config.toml
n_layer = 10
d_model = 704
n_head = 11
n_kv_head = 1
head_dim = 64
d_mlp = 1856
vocab_size = 32000
activation = "swiglu"
norm = "rmsnorm"
norm_place = "pre"
norm_eps = 1e-05
positions = "rope"
rope_base = 56200.0
rope_fraction = 1.0
qk_norm = false
attn_scale = 0.125
bias = "none"
tie_embeddings = true
parallel_block = true
extras = ["capped logits"]
init = "uniform"
init_std_qkv = 0.0165
init_std_o = 0.00369
init_std_up = 0.0165
init_std_down = 0.00227
optimizer = "adamw"
lr = 0.000536
beta1 = 0.9
beta2 = 0.95
weight_decay = 0.084
lr_head = 0.0132
grad_clip = 0.5
warmup_steps = 350
schedule = "wsd"
decay_fraction = 0.591
decay_shape = "linear"
final_lr_fraction = 0.0
batch_tokens = [65536, 131072]
seq_len = 512
doc_mask = false
train_tokens = 1799000000
steps = 18516
dataset = "wikipedia_en"
MLP neurons of a small language model. Each row is named by its layer, matrix (down: output weights) and neuron, and shows model dimensions 32-95. Each number is 50 + 12 x the weight over its row's rms, rounded and kept within 0 to 99. A neuron's up and down rows have the sign that makes its largest values positive.
A block is one neuron, or neurons of one layer that tend to fire together. After each block is what it responds to, as a language model described it from the Wikipedia text at the highest values.

L3.down406:47 62 65 61 44 55 58 65 42 66 67 59 40 33 35 47 28 81 39 26 49 66 52 59 39 57 63 54 57 52 75 49 59 43 28 53 53 26 26 45 45 67 33 56 38 54 44 42 73 37 58 35 54 60 38 59 60 42 37 49 38 37 44 29
L3.down1266:67 37 59 61 61 39 74 60 37 66 69 40 59 31 53 34 46 46 51 30 46 47 57 32 49 58 63 41 54 64 61 50 38 41 61 28 51 48 41 51 46 73 57 52 65 52 58 62 34 33 58 51 50 57 61 44 34 61 55 48 46 51 34 36
L3.down1657:46 48 72 44 52 47 84 61 50 62 39 47 72 53 33 35 51 73 48 46 40 55 65 47 60 71 41 65 37 58 65 31 44 43 53 41 63 44 45 65 69 62 36 53 58 55 48 57 80 60 62 25 53 61 40 39 54 63 62 41 35 42 48 52
L3.down1704:27 35 22 45 49 37 28 46 57 34 52 48 57 51 57 50 32 58 65 63 41 33 38 37 78 35 76 42 56 58 55 51 50 70 70 54 49 65 49 36 50 35 56 59 45 45 57 29 73 40 26 60 50 40 57 41 66 54 59 78 60 61 45 39
Ma-/la- word-start syllables

L4.down366:36 49 33 50 48 47 53 49 38 22 44 54 63 54 65 67 39 52 43 48 48 34 47 44 35 59 88 76 54 57 51 55 61 48 76 33 40 58 60 58 68 54 67 44 54 31 70 45 49 54 63 53 46 30 50 34 49 48 40 57 38 47 52 67
Mid-word r pieces

L4.down142:73 33 47 38 54 57 41 57 67 63 37 45 56 43 61 47 46 39 50 41 40 39 50 51 54 59 30 40 67 54 63 46 44 54 29 38 47 43 61 52 60 45 58 63 37 35 47 55 44 60 60 56 69 40 66 38 70 51 50 31 60 42 58 53
Name-internal vowel endings

L5.down12:58 55 36 47 52 54 58 50 54 44 42 57 45 77 42 48 38 49 49 37 31 80 60 52 56 34 55 45 55 47 71 46 64 55 49 48 58 66 35 41 57 52 53 59 66 46 59 41 55 56 52 28 80 40 56 40 52 40 46 43 28 62 59 39
L5.down173:47 65 55 49 40 43 54 60 41 58 30 61 23 56 43 71 54 59 59 41 65 44 58 58 39 52 57 50 26 22 40 52 60 52 60 66 44 46 60 54 63 58 46 50 55 15 58 40 51 56 38 56 42 25 35 50 61 43 42 57 54 54 57 55
L5.down194:59 54 42 43 62 42 22 73 37 52 48 54 50 44 64 67 54 61 45 56 57 46 45 33 38 43 31 35 48 46 52 47 53 30 37 69 40 50 53 45 61 39 61 66 36 62 54 39 55 32 45 58 45 54 43 59 53 40 52 26 41 52 73 61
L5.down278:50 45 51 30 57 61 60 48 32 52 44 66 57 41 54 49 36 39 54 35 57 44 62 57 44 46 42 62 47 55 48 40 49 58 48 46 68 38 51 46 66 62 55 54 68 33 35 40 60 62 58 52 44 64 70 50 52 36 29 58 65 56 50 56
L5.down320:46 58 67 52 32 56 21 59 31 56 49 52 24 42 61 50 42 48 51 68 33 43 65 63 32 51 62 48 37 31 46 50 45 58 68 54 38 53 50 48 56 58 58 61 35 52 51 66 49 34 47 63 48 43 36 60 63 62 61 39 33 25 39 42
L5.down321:55 64 47 55 39 59 40 32 56 52 50 34 56 29 53 42 44 44 38 80 55 63 51 42 27 57 42 47 45 52 56 48 66 39 30 39 58 65 45 48 36 53 32 61 63 65 57 62 68 47 70 59 39 46 56 44 58 69 55 85 47 40 66 46
L5.down335:51 38 48 42 47 45 60 56 53 27 53 43 63 62 44 52 71 40 52 66 60 43 41 32 66 36 44 42 65 38 56 60 63 61 49 58 42 53 39 45 60 55 69 44 61 42 44 43 66 64 51 56 26 47 41 47 41 42 28 54 61 44 62 65
L5.down421:36 40 48 42 60 33 50 66 30 52 49 45 37 50 62 51 58 51 63 49 39 35 78 19 35 48 57 58 23 42 57 48 60 61 48 38 29 46 40 61 44 55 47 33 40 49 55 34 24 48 66 58 46 49 56 56 41 54 33 58 38 40 64 46
L5.down514:45 49 64 65 60 35 38 49 69 41 48 50 52 56 48 50 52 53 60 35 49 51 59 52 31 39 49 63 36 47 35 56 43 58 39 66 58 29 48 69 60 69 59 44 57 42 62 50 28 33 45 51 41 57 46 58 56 52 46 47 55 37 38 42
L5.down586:54 52 45 49 38 46 71 43 51 50 52 15 55 58 47 44 52 66 52 67 39 53 46 47 26 58 46 30 42 32 20 40 54 64 31 59 63 58 60 55 72 72 47 41 49 17 50 36 67 49 50 47 35 34 59 24 58 40 56 56 51 34 46 63
L5.down832:61 50 64 40 47 52 69 49 54 66 60 39 32 31 41 57 57 47 49 42 43 47 42 44 52 56 49 56 50 41 40 65 65 43 46 82 32 64 70 62 60 34 41 39 35 79 66 37 64 54 38 48 45 54 50 60 38 29 53 61 60 54 51 44
L5.down842:47 45 36 36 47 68 47 52 61 68 45 69 62 73 70 58 55 57 67 54 36 44 37 48 64 28 44 33 33 46 65 50 48 57 41 55 40 51 59 52 52 52 43 77 52 48 45 60 65 45 39 45 47 43 61 58 50 60 75 35 51 74 62 37
L5.down868:38 54 50 59 61 49 63 46 53 45 66 62 59 62 51 61 36 35 38 59 55 46 50 60 52 39 40 60 39 26 49 44 64 20 39 33 45 68 50 48 34 83 37 71 47 54 38 47 40 44 53 34 36 51 67 38 58 67 72 47 36 59 36 43
L5.down876:62 63 44 43 45 52 50 33 48 39 47 51 59 61 43 57 43 53 53 61 66 40 44 37 54 50 70 51 62 56 41 46 65 57 38 58 57 83 52 56 54 43 59 67 69 28 65 68 68 49 50 60 56 57 78 51 59 48 66 63 44 61 54 64
L5.down940:34 57 57 56 72 43 31 45 41 68 30 80 49 60 53 27 57 64 44 45 46 45 60 55 60 68 66 52 56 55 58 60 53 62 47 22 21 42 55 44 52 35 81 90 54 50 45 53 64 65 56 36 66 38 47 61 46 31 54 52 69 66 44 42
L5.down1134:46 44 49 45 46 45 61 22 49 42 59 48 41 61 58 48 40 45 72 28 57 50 49 35 53 51 61 80 40 24 41 42 44 52 51 43 48 45 27 36 63 40 51 44 56 49 49 43 46 53 56 46 31 36 35 54 41 55 65 52 43 63 45 57
Mid-word fragments

L5.down2:54 55 40 65 58 48 46 43 55 63 41 58 47 52 53 53 43 71 93 56 45 60 34 55 52 51 64 36 36 43 38 53 52 53 39 64 67 51 37 51 40 52 38 36 44 56 43 67 53 55 63 36 44 65 53 73 66 77 57 54 44 05 68 44
L5.down14:38 65 84 50 59 46 22 31 41 62 49 46 35 51 42 38 44 58 49 44 54 62 52 56 50 62 45 49 62 62 48 62 47 47 39 66 27 61 40 43 44 43 45 42 46 49 56 53 30 59 60 42 64 51 31 46 45 34 55 46 47 49 33 31
L5.down105:25 59 47 77 42 46 68 46 51 78 55 61 81 35 30 51 60 49 50 73 43 42 63 55 55 68 29 51 34 52 34 44 60 67 59 50 49 62 35 62 62 31 41 36 39 49 38 57 41 57 48 55 46 73 52 74 44 66 37 56 54 45 60 44
L5.down122:26 36 48 48 65 55 61 52 33 62 29 54 44 60 71 60 62 41 46 48 57 60 73 62 43 53 46 32 45 52 55 47 56 44 63 26 51 63 47 60 52 66 56 30 68 44 65 59 68 47 44 52 41 68 42 46 51 38 54 54 68 66 55 59
L5.down169:58 48 51 43 56 27 72 42 54 49 79 36 75 64 66 56 54 24 54 71 57 74 38 49 55 69 51 44 64 37 72 48 40 60 45 61 55 39 34 50 37 49 40 40 40 48 38 51 45 80 53 46 40 53 69 63 56 60 56 50 44 59 56 65
L5.down274:31 53 57 50 49 29 82 01 60 46 36 53 68 48 42 42 62 56 25 27 54 32 64 55 48 40 31 52 54 24 49 57 59 49 60 72 61 38 49 42 60 84 47 21 47 66 25 53 54 58 36 57 49 51 66 55 58 34 69 52 47 28 63 56
L5.down499:49 53 49 41 61 49 58 41 37 67 42 52 58 54 64 30 29 60 54 39 47 53 35 41 56 40 45 42 50 42 74 25 39 49 57 19 55 59 58 63 55 47 40 56 49 39 47 46 36 35 37 30 51 78 38 51 43 39 42 34 53 54 50 49
L5.down590:44 58 36 39 41 81 44 58 65 58 59 36 70 51 65 56 60 49 42 45 42 54 42 45 59 58 58 41 62 55 60 66 36 49 68 43 66 29 51 26 62 42 43 49 73 61 39 27 44 56 51 60 57 60 31 62 60 45 36 50 33 39 61 40
L5.down722:37 40 31 48 39 76 57 52 65 48 66 34 54 38 60 74 48 52 55 62 50 38 44 67 55 43 46 53 47 55 68 51 43 37 30 46 45 40 46 33 54 65 48 42 38 54 43 58 58 44 65 25 45 61 50 68 66 36 33 49 57 51 44 39
L5.down1262:60 46 68 72 67 35 42 34 40 51 49 40 48 41 49 55 61 75 53 44 36 70 56 46 69 48 42 32 44 65 52 55 60 48 38 29 48 46 54 66 52 48 43 58 58 39 46 49 42 51 68 62 48 62 51 46 51 41 29 30 48 39 42 62
L5.down1356:45 67 21 46 65 18 47 41 49 44 60 50 72 36 43 43 60 61 39 48 62 40 51 74 55 39 34 48 49 19 68 35 60 42 29 42 62 43 45 44 41 31 43 43 51 57 75 79 48 44 43 54 63 41 43 38 47 58 77 44 40 47 48 54
L5.down1430:47 56 52 32 60 58 71 30 60 43 50 74 55 49 63 50 35 50 62 38 60 46 42 61 46 64 42 33 60 70 45 66 60 55 53 48 40 47 31 23 48 71 55 49 54 37 59 59 36 59 62 51 60 52 35 49 26 33 40 68 38 46 43 46
L5.down1456:58 59 55 52 54 43 41 48 54 66 37 47 62 58 46 58 43 69 52 49 59 38 48 53 70 64 33 41 58 69 71 57 30 71 21 53 34 52 36 63 36 35 35 76 65 51 68 46 52 64 57 62 44 44 68 56 59 56 39 52 55 46 32 57
L5.down1511:60 51 61 58 61 51 59 58 58 57 46 56 66 58 58 58 57 52 51 40 50 52 43 41 54 46 38 42 58 45 73 38 36 58 57 65 48 52 40 42 43 56 31 47 55 61 38 63 41 28 66 47 38 55 61 51 38 45 43 63 55 66 58 46
L5.down1741:45 41 74 57 56 64 60 25 27 52 42 62 50 58 35 57 36 44 66 50 57 50 68 46 62 28 61 55 40 52 68 44 47 58 53 76 65 63 41 42 53 28 42 37 37 35 35 41 23 53 56 45 28 41 45 33 53 28 67 69 51 64 33 49
L5.down1832:54 43 62 67 44 41 60 58 56 41 72 52 42 55 49 31 56 19 64 57 43 54 60 51 47 53 36 47 60 58 39 57 29 66 62 63 44 76 56 40 41 67 31 42 62 32 69 66 50 62 40 49 69 46 55 70 53 56 65 65 64 49 57 61
Mid-word subword fragments